From a checkpoint of a small transformer trained on Wikipedia: untied embeddings.
MLP neurons of a small language model. Each row is named by its layer, matrix (gate and up: input weights) and neuron, and shows model dimensions 0-127. Each number is 500 + 40 x the weight over its row's rms, rounded and kept within 0 to 999. Numbers have three digits each. A neuron's up and down rows have the sign that makes its largest values positive.
After each neuron's rows, "fires after" lists the tokens most often just before its 100 highest values on Wikipedia text that the model never trained on.

L7.gate284:381457454505518448477483476451479418534497487525492445513507517506501491491474553441539496516510528556430469499482480482485520514441515469457517446498509489498592552510462521491482500538532540472467446489480535478484505526532499446483508449451503437551485553558487489436529500502487473454587445486577452522480461579513440486521549448529449507479485497519429441533508463463553501509506
L7.up284:503520481525453520501458451435464522538418496539486531399526503445436467505499428518440499503445515526525505492495470500500486489479550548436576441526615503481438451563540456506474477503558521544501453492516489453457466562468529477475465398498513478460537457490465451448455493472512515551467526464469483495503572419481505457575578516500503525494482486482628512453508500536420500441520
fires after: ".", ")."

L2.gate161:500436569539498393486525560506444544546443490479497565482451495549524468456467533580508539470593450547508524473491478525586465559535436474495454429438423535566461482458495481544530455448486566591499520490465468533512514486498558454558537493491564488462479545546582492547562451558469491454452562467444604453442502528501553403485492521495549531460491526487503541468475491467531514508465
L2.up161:497474588425480503517510510531540535491516493471494457488533562455512465480526574513482453530501444555507510483438439479543483574415497536512513502463537512532561555511473536512474476582544458503562546489477494488466465457512489536503498573436520479501472476488430510436451534523493518447514515462485496571580533553505518546504497460522504517459424518407556518538498542509519452504491
fires after: ".\n\n", " |\n\n", "\n\n", ")\n\n"

L11.gate97:450547431489510529483480491550496499528515491440429491465471455551523401504417432515536482495532523484478459460527528457502501497482571536498506547485463482539477547521530454485539465522443506471520542522446570426523441482490509509498471496467474492462388432536497532464473485548449480479414538485519501530471530526504546476497535550525491529445504502516421501502457498423547495473458
L11.up97:437518478486524509515559542476462578502506420500455547485493578522491477495537501504524506512581477367564529517439502469525481598504515545464488489420570520517488564482515485478457533474568516559534528470513477495493530441514477492471426487462487478505512543492499510535536568523445512506507545442509519507464451528545521548559512545560521444457499525411506507489527477520498538517523
fires after: "1", "0", "6", "2", "5", "9"

L5.gate206:525501500451545482425484511570526508471563521542508507428511552485463569486488440543510471456548500481545600512488478477453471471499492386459584564517534529578440492509536513470590443484478428480426537525542512488485485467532480541518492490469539500513502566528456527529580487373515457486446504534466540471560498518514506510566494537484511482588531527462512515556473457466513442456532
L5.up206:427538502507528478460476442452452474501452510462532460490540440515537488547534442455503520488522488579470514553531551563537522502454525520514520512462501579514579460496581528454479439439473518565445451500535509481569481577529529457490494494509501511432464573493478533531468489504482549529557498495487574545459454475405497543449541472467507485557491484535568572523485496472512449548493
fires after: " |", ".", "|", "-", "\n", ":"

L7.gate183:530474489440545474530460449517547450523445465474564525497533550492471484556488582475453465547450553497472505513525515578556501477440512534468474482592441473540527452551502486548498483466438483537475484437550537474522445533493540532397501474503526437485475442525433513528442514509488553521538509527536434492469553526501469429452477433487483500531418475513451412500495502479533545524559
L7.up183:534495554480507525441527502433441522504464463547434513521386508523526571454495532464503434507512417489530408481463570527474488517585411432510451511511481476459498471509481466526472499464535485450483516470448486591544521517482486501485504497485473520532506527464448446498490486468586543547495498512502530515576479517471522511549480582465511478518538567428503499488472519467484441553500
fires after: " a", " an"

L2.gate86:523493461450469503458474507527393499544501468480482524491557502489516459480512491543518486497561556537415539517498568483478565551598465536541559426497495507539433482466445452556522510566518538513498525542492446471442441535543466556564554505524458565535490496484500527475469525523433513503521539537495525575469470505537480596494460479525443466504459513449498482553504473458552579531474
L2.up86:445491524560500543539487494484386502555462488411470415431454491519538456513489515517517555510507438508503444511468488598504573491495531540451498551539479550474475493493507532462505562522431507571473553480522511518538484516509487484489560495613497462513465473484500523495448504426493458502577492531567535552538505519531459528557511490566518554489452467485459500530445460494492411485488
fires after: " |", "-", ":", ",", " by"

L8.gate332:416456495479562436414526515530530485498517563512534498539512459515528533429458493574479560483448555544488483458531533512556534513524504429554484505585478543457557411503544474525485555501402471537544489471472558472538474519539502468482427481450472475469551504541466526554434442494583512489605508495505526589555530506565434465473500549496468450535522547488506459515489529521528490522493
L8.up332:485501557471526561471580481466538434524511510476575587500494559472586529538435459570511538548486558510527528539414512557484459475450450519478471506519497511432455494493540444554463442488459492555555489487521542501498507542488496434544451425481496507477529424559489535490514458433480519430527457554477449526540492498530543482500437509476517470482433504465556509580471523563510461507489
fires after: " the", " The", "The", " this"

L5.gate378:437458465556563492463613527467562491503469525529533480458506439557473493495469531496496457458449552506430513565497503495571488531524543507510490524510451505542421477544558508519546527463487476534460504427484511449429470513542479523468514526513555484512517471465432489421412533473495509487493454565476535552434508448412399505483481485474521451488498483490526492439489474510508529422561
L5.up378:455544528535576517490527527487502558540491567473538568469462432465575489440481504517520493490459551410554435429558501497552546526455489489568500499511553543532525545442484567517473542521435519526464499476553465526447481540534458507488458545491449438553511488482431443438397455489501516507521542557474492470476486495479509502538404466477485489473474470472451497553517554528499435530497
fires after: " the", " The", " (", ",", " a"

L7.gate336:435507472497483559484538559516437409447508448501485458535569506542453563503563519445491457515561542501533523445482508530492451460527479502454553544492419495594576498560453430493457492500410562528493494443460424550483432507551448510491480445507503525466533467529439451434533491494507507523513517484512495527539484530514488563500539475540551527449513503498602529499532434529496462436438
L7.up336:437524450449452493539520523452541444446451545527511504465533441439519584492559423445536512473523559463504478522541501495441389469548539517473517540511459520524463562472426480536443395447485518519556450445523481537490429473521459510554467498457492584512523561452457435532568487472511469533529543523533446476523501526479554567510537541518520501520496517536491503535490452524447474455460
fires after: ".", ",", " However", " announced", ";"

L5.gate335:536500481606513476504471452502484450484508515545525426470466431506531435456497445526536474477493565485551544486508487596437471516452484506475455536504470534471402468451506528575503556561457506500474455462511488508531525476513435513537561464489467523522482579506511500443523457480506474544453525548475503497478511535477486556462541633518481533410563479485441467475517510509479477535481
L5.up335:409484534535439516541480494455471495549544495450505431488568528502420527416540484574477503468483501473579489457407462518504488422587520532451460557432512513495450499522536575481452455509511539509493529395480484543522505462500470518543532537488494469474507501542547440574505564524490498505434499489457505439568486506448446489423483531506563543484504480470475428410533532481522449497527
fires after: ".", "3", " .", "2", "1"

L9.gate177:477427510489399525524541513513498464451446515510479583515499492535489478497468551477537481488523543502550531402472464503504541309400501468543437551463509539458511505563486515521466537573450450486522497476492576517522524509456494491541484528556439498458524463555465504550478519423488518498549593504505482568463462557476536474507514491526509470445492523490535571485422508548515519563531
L9.up177:515434564422478501452557429440449516477576544541514555512485479460471447471548452492486507435501512568531506501530410460488450458547499458507465517561568432519498444549547518493492597574474498467447532499497511444571505527438497479584539466475445518537554452509513444511499491494462450538542509521490429504478492504466525498493515473564531458505526465506512489483498556515467437488534
fires after: " the", " in", " to", " of"

L8.gate229:509467531534492516523497544495533484482423479503457546571502508547479511529456479548463509467579491541461496484502554461603550501490522518458473518497488495489457454536520456519486562570409481483495504519494507464571389551480508481518518525511526502463476510530561505542466424543578500498472544446516492474471522567500474532492460482494426476484431479467467426515492535423496533496513
L8.up229:458417513509512488580509527476468507460526492500475496485487533492414431479441499497486461526551434520451521470524544444503447407460486476496498492555481526533572488469502482531439545528545508510554506494551525537488483491520514561460503504546512503544534490542540482590436485536510434531459506562534483494493410462483549480509449464518513377465506525439447538402457502477488443518511
fires after: ",", " in", " United", " North", " South"

L12.gate334:489507505533458488533535541490472487509461466433502495512444544529500506455487465529475481481435481467442510505518470485546531417436504478527495487460398528442425590473532494477457509571488448505490474503562535537543529474533514572498463510476579533453524417499563453558474414501547528496514513475534541511539527523480523525485550504529477508515491556460544415417488422480535516556435
L12.up334:521501469535521514510503492504590464544532472553472561482455459602547463454433498483532475523532542553515504468466477546459543495510513536494475591499507469451497445489496487474530521523521427471482424481481509430451523481477561546485523555520504521525470500517520579614546490476484439492508471589462533553475515537431586451452504485494528473512534488519540579532517527537488478498474
fires after: ",", " New", " the"

L2.gate207:533566471502501523416510489495535450562554542490467520492510478471513479492493513400443459438568488522522498597462485456511436535482476475520575435492498514481422557486540429524534516504471527449486459587548552582436513421465482475467510562454506462532488504524514512577481447443433526540464483519481537482416469499508532503508534546508476421494467491492401498433528549441506529449452
L2.up207:453501510514442526491538473361451439563496532458502475490422535473437481555486535535529494497499492483530469494443461546457586448472503512528416432468504519537535541443464520449478492483449495544509544499470499522551542466480369475470472534502502524486491429562456473557452460512463474531505479482488484531480521546441458499528536569513482512625477570495545508491549448483525503448488
fires after: "0", "2", "3", "6", "4", "1"

L12.gate211:418526477475500499535525487476532505520469474458511461485487456431480520543466571491464493435485599525502555459516498528478473475452483507500522503480456512534497533554495495444502517434507532544491556461577471547537555465498522503438429518486569391464505516504505449492504578533572517447523499546513449454558511532452521513537501496421545436500517511455556472496529459482448459473491
L12.up211:428517553501475548433533513508465550467477574468496538533521441459526463528501507428472526439502548485444584446491545494450479608458492467511505453470484482523405503452528489458503509485609533514492516470555430568484471532529494516580481540427547531426551481453481509441498540487508562517548481496467527461557490503425496461477516551553451479531449507568530485523527521512504431483509
fires after: "1", "2", "3", "0", "4", "6"

L12.gate180:444425480502465551494428542562525571579502466564497546538450493482437512539560462542519553480535474498572573438498538438455501479487450502459479493502571550459478476502436558396542473563516530523461481476483560471545470491480487609586530454521491538445455491502499543555412483533476472499451461480547519477537495475486496503503459485497545470511467508433468470453470456459489466576547
L12.up180:435454473494482496500569530486457484550507563472506500548464539444512490518504497594514531512449355489508493474467501453485537512503474477478463447460529500545499477496424491506468523511509473435501499507465506494504461487506579619528535452513435533514492460580502453519456478497475416499519532429554550432469540564508545456533457570545547448506530619475470436477445448548463467515503
fires after: ".", " |", ",", "′", " −", " in"

L9.gate299:425491499535516489430560476502545462500487473452522484492465513528476519552517492552593478500499504499409544498562521455535475487469469516425457509519496445497567487539450419493485536568545477500496512512524547460547437538522572406501578515494448536500576464463473485484483584474432497459442494378459451490501540472446498499537492551455536445554487527444503485479450516501565546490458
L9.up299:487477502469485504508515448487494419472459445480453454509518466437575541512575513530523490441462489482450476477459522552585528530531509545535550472457532425537501578549521501584516489450553543516496452479544535445516532473557521544611479446484468499514548466512551486566472450488482491520487490508539500424523486533456485493611488552498566435486497420485535530516442499485565552468510
fires after: " |", "|", "\n", ".", " train"

L7.gate164:485544524555490523540606467545517602475550487473496476462580484542445447539463457502537533482524542507485488515482463494472455515491469495476547439505466517547521532505539548463483492492510551542497537572409567512463547508485510454508487489522458503534432461456501520503476462497566499468497397459534569497451546436486540495461489558488473538476448503557507524528526512513537599477537
L7.up164:489537546542477516436594532481529519437467466528447549483442539493521471543517478512505546469540519510480499556525511510483488527469450511530539496543463507467586517503441538436432508458571516520515540569492490563526515496494492526457585497522515473570482400520592479539538505475527561509555513519521517448510544455493456479495497407566544520445408501537509486466604486481448567524511
fires after: ".", " (", " was", ",", " \"", " is"

L6.gate335:398501500407551507507551531519492430556471428542474423485515515481466556573526456494567478509538530530411475488452551489519510486507502536509483503470488505521495558489513533568513500482532438482483497506560482490479482482514485482526559484572560523495457420532464417543536447497453495511551495520547471538534539466471487554483390498511529482501436565511413428463485551565499518520499
L6.up335:519480489448506533481536467522439451513491512557496535547538386482510516554539513553489496499568499483530549455551470540572492508480503471551509465535508445502508487447456531495511510503506480466562587471496482537451453520511486490502493528474515524573486543536523474503476516465488430507480502507588495508504502490549514484480489480512540517617508394466543476506486515516566431497575
fires after: " |", ".", ",", " in", ":", ")."

L7.gate112:506432541466507489500487528479479569508415502500533539485522541518475454560461529458567516568478507508512563440557503449473503535591476512518425569532525537557514457592513469481431548532497484520506574474449482491481547457534550605544560541435482536487551590525496484512495497479502451513540431531529480504494478500545477518572510406520453489489570513505532534514459539505468453476427
L7.up112:521526499473508469474537541461543463489492552522479444494479450448508504473486468481442538527437527502509438515610454515495458639466528599502460457526393523517484513482453460493498522443466530515554518483446500535542465503530525477447487467495507505442496558544499592536541441507494557501568397484495506497517509497492392512540493476484520402568503550448543470514380525452555509492569
fires after: " to", " he", " would"

L12.gate8:491569511472553525476517434457484531536498465562554481480496548503564451578466515495452441482493551378488502527474572480536507492487557499465457490490514464551443561517490476501551516531455422504525518518477496495539486505539453485547483491516494514462535488529499429509485467478563582533468520582502471488496402458483521542524458482556503483561514447513451516514476520495424531465457
L12.up8:485471531482532550512484466529470546489508504556487563486480500506498455494455577456464459451496534475532499460517542508472496506497498488401504504475522520558492539564519507483453428560550506457534587470468500537478425501549550462481478414516547587367508435535494481539457430435549551474505478444502512473497489531476529472515487483505447475526449469524465436432535472541586551423486
fires after: "0", "4", "og", "3", "7", "1"

L5.gate377:482468545474526521465534505541436490496507490399460491451527394506384446480474500488455507526423474618555581496496510577521514548521449443526493498501442479492516522524516492433513520515519451501499490495437450538498580508524469536580575549461500522486534512511487493537475488427527477495512516529531544411469508523509425436504498508598480473478527512474485484491499408457504499472497
L5.up377:450547431442509584481583495575555405534498497499573507490493522526431526442481462468404551512438489510539515464467541495475489462569479486540527420477432529476493501473475532508530517465457479548460524421455491545466502520469464531544493545478431476490481517530504500500536481574527465459560510439518556437562460470496516535513460598458485492501448539464527501568525469521447463537494
fires after: "3", "2", "4", "5", "9", "6"

L8.gate363:473510518520513487481520502533526486453508458543444491527538564447498472490498473568455476525567528458467486494464549549523547420488527534481520536531502468456508554522432486476488458529412506554504552433502497472562507513412421478473521534480572454537560434539487462460499459478486479537464524464518465540469438491512465391436451585475473570471499500587522550467472535467468535451469
L8.up363:451488510553480512467524520509495522496477463485538511487498550474535574560499477476433485437485541497497457493439485480540481549515490530488449472561534475442572448419474560525474430503533462512491549491496474468542522517451491471466447478547566497470468453531449490428474468440477512520461500476490478485427479412448541484494592451497503453423487476513494562562498501512593502480539
fires after: "2"

L5.gate42:486497576516505466491514521483431528598484483516536506538530489476447607510487508508441500522471491499573540466489472497458463537564466481457446477509568526529534507543467571527506456430530508525457542474519475534514558439526449435524456532516505521456568485484471507432550569453450493438478459483451470508500494487483488442512487464547577506565499486528468448516513478452465498600467
L5.up42:541493544462443521477521572457439501495520483506578531489506537498503524499469463502447500496533471500515484549497511432465479496489473510491485524504532499529464539505459539539446486462483546541495570547504469516496571479504467448490506490436507494477535455501489431475548467448462533544476508457487465505466433496537556497457526499488466492528457503513468466491562537524437523474458
fires after: "4", "2", "0", "7", "9"

L2.gate327:507429512500497530536535516527516458450530496481525443541579544562578510594460554454524419433450531536488540502468548431513576487526519391532491473477500473492514515458532526435446498531505577480526513558514442445567450485488456517506529473491535576476504562515524492538451516425522504514523414502490533413472458528452499528571574484502539469489582552527460463516484507435494473499476
L2.up327:444482521506510545485547520601503511459500493516525473543593553518591523579522512415470410425466494544508537491452549474510548518515527443480539453427480521528510518431518523452417425497505539530503470550545436416517425474470495486484539511524535486430475507504462477538481548462494528493506481455463543461518450525504530551577549552499559505487579506538468446571488459449473503473484
fires after: " ", "6", "9", "5", "7", "4"

L7.gate106:498401497442534459504521542455506539530441486476536538466469508466570464478474513527497468466519472521513504505488520491527503527466584449530479559498479494500531556464478428512553455514524456541463536500457453517494476515535552483456510442493477534405464527542469403500479499475494608484460478493447503538435499519532546522499547478563488529499494491445487577498553477486524496437439
L7.up106:555517556484559477413504468563520513469519554578527509425482506490537569450489508482515474471541517520516514517489494499510552521501483510545431537531436601533600505468516459396533438448505406460549494524506496553481502495472434520492590578448463494550476519444454499466539490489529502503511517475548518534556490499509510558446529469452500420483513513481495499475485495478533484437541
fires after: " the", " a", "0", " The", " of"

L7.gate206:469486506532453464462567538474545544559529518479484542481462498476483542486555506472536468479524547434546516495542492539419481399432507450468549475504518465503449537538487502485460504470435401534439435517466485507508538470543455468535494496607474500530439565540507515457529541504585535530466507472516500512494465558444471546542502545498489531507503535482503516437536514512495544415508
L7.up206:411476555476487495457507489528469496543513463498542481430528556428480463528513541550557489439587574506525570499534500458479511477497527445536502536443491466480463546480487540474508485321422450474497474494493492470512514536488546533486518507491464546484478590534494498506580527524550554458528520507479478501484438508559497539529563580503521506463526519476512489484560483555510485421484
fires after: "0", "5", "7", "2", "6", "4"

L7.gate2:455514519510501556517561480450529444553463498409585512529514520495499524447464458497465532466544507489491543469446550494439505481489449516483498491475524503471553512524552540505453421445512529460561461496540491463552416464546541451553497431482488586523500491451504537500517524458482437523478499505492475550500488562571488485485533512453520532428469497459446520446491505440495483513558
L7.up2:518482541494444456522417509528515422504553498497519507501592527483476525565527514515482481522458583564601507539475515538446537471452519521485467520486503525504459450503462446484465481510444507479467584487523480483512584468532514489520587496501527475442498502459437516477567521546514501539474478495526517408495481588431547454492520459489541457509510466490514471535459474475456539502487
fires after: ".", "1", "2", "8", "5", "6"

L2.gate290:519406514527445475506471458503461554457503450461501532487479465521517448461500483503541532534474556541487489493579492604502496562534505527522483503486490546485508507492452451473553547523617418513549469552519506375496487422544490545513505479467514496527529450492500529514407556490520488521537482590533569463477533494578505414568499518509482526489470475469458496573400500529547473547488
L2.up290:553453503528417499484484472516433519487511447496526533488501462592540478489535539466506522524503539528448465528539471588478518503497520476515463444464483551459490470493455486488549548509566449519555468594525521412485520449486487527516459478518442494554573407445495573535430455426424547557517462603502559473503488528501484476496521503512511560501447389517498526514417486513542517542479
fires after: " ", " the", " in", "==", ","

L5.gate230:567563563484442492532455457422431520475430487513546493563495447524516437533529437489539568541484459431513488487567565496530584471544518528530424520483514565487513478565485497494553516511513500536513498477454498544593520418503575515478516478494491469444499459462497474481492504497549505478493536506560519568548415437508596473607465553450507446489518549509534523469524537499465408485436
L5.up230:488484512476471553523450568516532492529620545513442427469476538497498465483478582458464487578498529513514564473479503532490508449568535514496451516444505547425510500492493486541452472476459467521586490472416547519537535517555456525552543530495598469549508500444506423491456541447542583490454524526512554539450526509543507486523476480468446449451543496531505482530462457468538443511544
fires after: "1", "0", "aph"

L13.gate117:503516466478497524479453509559493465432568510528554561442484454470469496510445484464527554465458501495459505507452481412438517462529552509480565470433467489422531511536507473545465544547503479510460440554467468500509519462546543495419451412479458477531472567496477487485425523564493478551529547524513526516501466437462488483476530544495447502442532510475540513562452443557450539495473
L13.up117:437426490452424503560475475493452498479533462451542580499454494471500434485481509467464613514471495569472561463472503495476463485523543421528531483472507426508512530457469496472428530557568538449574479469515498483452491482514494442519512473503519447536539594460537481503457508524554549512521494459540542478489501461446493512545490561499465546467493534446544509421499491544446510607545
fires after: " ", " (", "–"

L12.gate315:472469510477529473519473545455559519507529528559517506532547526473441458530443549473465509433463518435462574549521488577517426566524413546535431427536600431487583520477549485462515439443544495449522510485495480529510503417556519474444457468454534434511497506481493543470502454457457548462445501485512543501537481476503439424519570487472508551530477473509541509509581499547480499560556
L12.up315:534460407494446539445450500487540495435539475451502502449484535518490547560526517441547513505511540453527462472499458492485503528488448475543510469543508489516545391494513519487488495516583449494559499475451554462548472557500530570454504486468465521418402476501426581511485529421459540409517458470554494468482517527472560459480563528484504528446552476472533456538530559445513497563543
fires after: " ", " a", "-", " votes", " Democratic"

L5.gate188:486502546570482484487508543496512571519513506492564472467517542530560500474433528500518462481492452530486434471557511445490507528494463463495502518498532487510501505456459529413470541534483523399546587514523548517491542487475511451479537537482415552488482514514554552538545467576493497498528492523505492418487562561470486500535455399535524559477530560504477495429450498549520504503455
L5.up188:510450453480577466455495589452403586474458446482472435465562541521509468552481494493532518483541453535499466448478510429467453581544462499467469504482489506527489516475450502449493590506501507484516496514525478487450535452522543445548477467454521544524537570515443537535508485559421583505538483537494489528603529546462447517559497479499528565453469514458566467446500563510537443539484
fires after: " to"

L5.gate49:512478493560521469448441488525477545457434406452467493455514458512512446467506440456487455489532504482565432519494534540535576443461482501518536478511542507509508433437447549497556561452566536591508513529487534467532494516414481485506487484511567453459563499530580537569454503527557448467530578543497480515569524538449468473445502517484514493531462497515428378518476476484519518545462
L5.up49:526583478515515560474406481554543527471488479537495550536519473550498575485525493457468436463539512438496446475426498410418486547472587527499546489499543529496528447498525484574495497479490476505503514538456543579550476576496459492485533532486538437469489493441470492523471533489518419476462537523467466525493512527492524509522514489499493518516504510542444493499521423514457545508475
fires after: ",", ".", " L", " due", " the", " a"

L8.gate76:510588476557514489492465495577489482509525564507489535385478528512511481545465516553499537517556518497476542504468485529514485550548500470549447494493494489544558521451483467474494417515501401499589477493490494485524462452456516448528406438546488516515511508559577537522523507554573467533450561511485536463488479579522512472487529581482504482485569486507523484514440514607484479523520
L8.up76:438507492498532502486478488558515535521486486486459576426487490507506433533442509459599542484513460531430502542493499520451507487557482426539515544520479485513578575503534489495480532547513466519587457457543472461511531457467506526525469528557528514516502492554503535572473549483507414576484542512544476463506455539525553474480495576480497509536492461571475500494460563546531513459518
fires after: " ", "–", " ("

L11.gate252:442524475480509504481442472543522515549484447470451456518467548495531470476488479470461477489521487516526476606559482457488517458521434438440496560450430456435495480498431441483522543519507466580490494538490501511540542426440527557484528559529415484583575505458525530587509511517529454487515464483491480424500493476418516531436515415457569460454515493606538437559459537513469536507491
L11.up252:444472468469451563497502426449451487557534471487570498563508467572492510553460494442477529440503560514553513464463510559480493491494488508569480539427505492436521464501461470517507512501545432545562505458485506492478497514524463556505568500431522505496522501529480540534451490499452464463522413495459506509411492511463533535461496449524564463500473532441521512529523571409498535493454
fires after: " |", " the", " to", "-", "yan"

L7.gate62:457440505566415476460532546474497478494476481487473466450534444473433469523454441514512528495480480468465516501509567497568466452529467479535446485506438525491518520542536472525487501466484526522587520504550426474441503496442489479454448458508463570533452510553437470431538403512409562457485550488521406526516498468524474504524546463409490533535515530538577466472466510520587511454543
L7.up62:409491499579519483504528499471434498443503475502469459498498560453513410505576431453501465470483530511501517571548549565451514500569537521543493518550504487481443506540486560452429573473438449581529526440495499472478530543434539457466493511517528551500504481510406454490470462522489526470448527452507452519491456512510475429481488530484534574521572542515491500480548553568480524423497
fires after: "2"

L2.gate333:544484519469530529496565556505436484501415473521429540464511528561452480467471493533486536471507543514515502513468561440432523568490505488447405420522496502522484438544568483509506511516443582522494489487522377557491491546553465468555521522500482472503587536547516518515542556525550450472504492445535580449521525469518520500510557527537456496475510492432533494449464456476524442520501
L2.up333:540499528452434521466497539487501510513460554494455517502467498516391508490476417506489542396562565545489526429442459467434563537468433555461456498553457508520437433507494542505468528476490547473413517476486469491437523535569493500521464536489474515492565550533528547434517503472507489438511508451543522474482444466450475490534497487517540462477576471493462530544473452501498524560499
fires after: "0", " out", " W", "2", "%", "1"

L5.gate330:563509554464522458549526430457509515496437513521574431478431479446511497614464503485508516565506586497547487474484495486529444546512513559438489505503475515552444478490488582522481487487506552434489495439524456541464470410573488570512505548508484509519510525498490503521533530473532443517468405523503596461472500503511492491531528477427480528484567509603475527495492454464605439439555
L5.up330:500525496466442546492557500579515484459523493566480490502529524470529516535532467476499432518502451512527522486575506512476487563524534469452458491479504535429500504502494524578486508494431490485502538498481590488519478457430485439512493430476496513506481439489441535550543525494520510485546490523563497467483517525533550586579558516550486538498543519534427498515504504486563555522500
fires after: "7", "0", "3", "6", "5", "8"

L6.gate223:471508449512485490467519542519463509536475601474508467445429485547472549503496503462435555476507527476467498470462558542532525514456473515428429469558475543512499489478416523521494500508512571496532476462541455591551472462471541554476485496493503481519443508456504513377523570477535479497525477515527494489523464527487468544432600561520499547536511461460462535495495556559512513504470
L6.up223:516491523484492595475517507510494554631551513521445471482478426491475507520562468487541454479492508466454501555470518537497579486472543464481487534492483561460490531589534480544518523481510573505463525447531509492529539528561481512481476490539578475505523492497461557600423459495589509547445502473512399494516415498514511480501438445505473474458566474453473514464473527563497402514556
fires after: "0", "9", " Car", " L", "ion", "f"

L5.gate222:426439448517448486525526553536435508465486461521532454548570528565462517486457417512534494521565483439511492484516553524442444442542490491536456518635537549464499516498504531493480507538460476519487494510507519459528469522497468441534531520458521525501463479513541498518514453482507537488448481454563517448476579419499485452399575452514495505406514508524489542443456552464522545424526
L5.up222:484512513518514454393491438473472444543475432505459528462471558415542505465502445494558499495553535417555496437460541500461521510464523525497497529541565539483551533492503480477503527583484465569505492436499526525525514487465424537519448509490451447504546497490496572485497506528470547436428475574546452484567475532541437561477468516478473510516484423509527422455502569511502550518475
fires after: ".", "0", ","

L5.gate365:470559458514488498464482519529399528509510490523575544503481514502511436571545438467475520436528542522496556461498504501482503552507508464444529543470448505538527497479531487506530510515529498469456473498420581530494509463571482528494539511518589502423511469507515557475467521519585444542572478433448519419484519516494418431533534602448503539522580497520469424425509475480509555500491
L5.up365:474580517485468515520493495500447553457521475467540513465511500538542460508479463496518580483545544490507581463441494453478516528510500451436499509514449532540503497486526530569504447482535507473507523456467561564556509525460460545486488524483480511467587481483543551491456464510545451577544472438449587367457583527503411422550477585432482501532547553545509505486478451501481556520501
fires after: " ", "5", " (", "6", " O"

L5.gate159:447563562507484573372504475524426479475473428498571433428540494501508494489440515519498470485458543451520477487451465462511556533541487439471588590499445511534550530564503475525489500459440520512441495508520472488512544459564524521556534553401550468530500489563484515551424508495512470464477491499403445475532558571497471509554575465516477532556448552503498532515516469464524467515489
L5.up159:516545508542448569419500538489481455571501494432550507496555540442500497503458551544472470477503539495479535507448560474470520534527421508493577428574483529413531553520489485458506536426460517479479511480559491506525580460550545448492516506454526452571459497558484504512551464583566493522477477488461439519504518517469435498515514514613582471535467489452472490450452462502498498485517
fires after: "1", "2", "3", " |", "6", " "

L7.gate232:565479467468531522455490532502498523530510512517556545517520477449544508521385545505592510479506506588426557512555462418495576516507525474475473459524516515487448474504525443542488476472540477567458543535485522493465501476441512583409534504530566530498467465463531475458509435590534413494547501486498439494523522566527539442543490522491471478496507547409508530523477478509525554543527
L7.up232:502535522428543499436474489497515467524470526520481474528464513421498504480471524516588492475558478495496487494510464439421517536512497477463418495472501510536500475560512507495518493539570518610437533466473528503482479487409506496443531520564539548477488518493516465514477516480518447411508447509477463551496491577482561444487515533559456479503486495425530539467424526539529484529564
fires after: ".\n\n", " |\n", ")\n\n", " |\n\n", "\n\n", " ==\n\n"

L2.gate373:510531567491538474483574502463453524417445501483551422496439494521471473437489517552505507432505496474550568458468509453585487572542471528495506513419484559490495450503532467473540438500464538518498486487534503596501514547533555594552474479497526479551412467494459476485405463468541497443536487502581479495504449495540513473487552519507513437486478534440422526471507434537516501488502
L2.up373:457492498450476540518551506486513414503482471478488453489496551496513486430489493593525557454461592495586547466519545476516532525520498472569512507475482560510517441475541439478504463524480473493510543527488491543524496523495491506456498450443440407522428553511488500553445540450518511511492474436509463548507409490527532516466495542579485503459456510506494495434533506527499476481512
fires after: "2", "1", " The"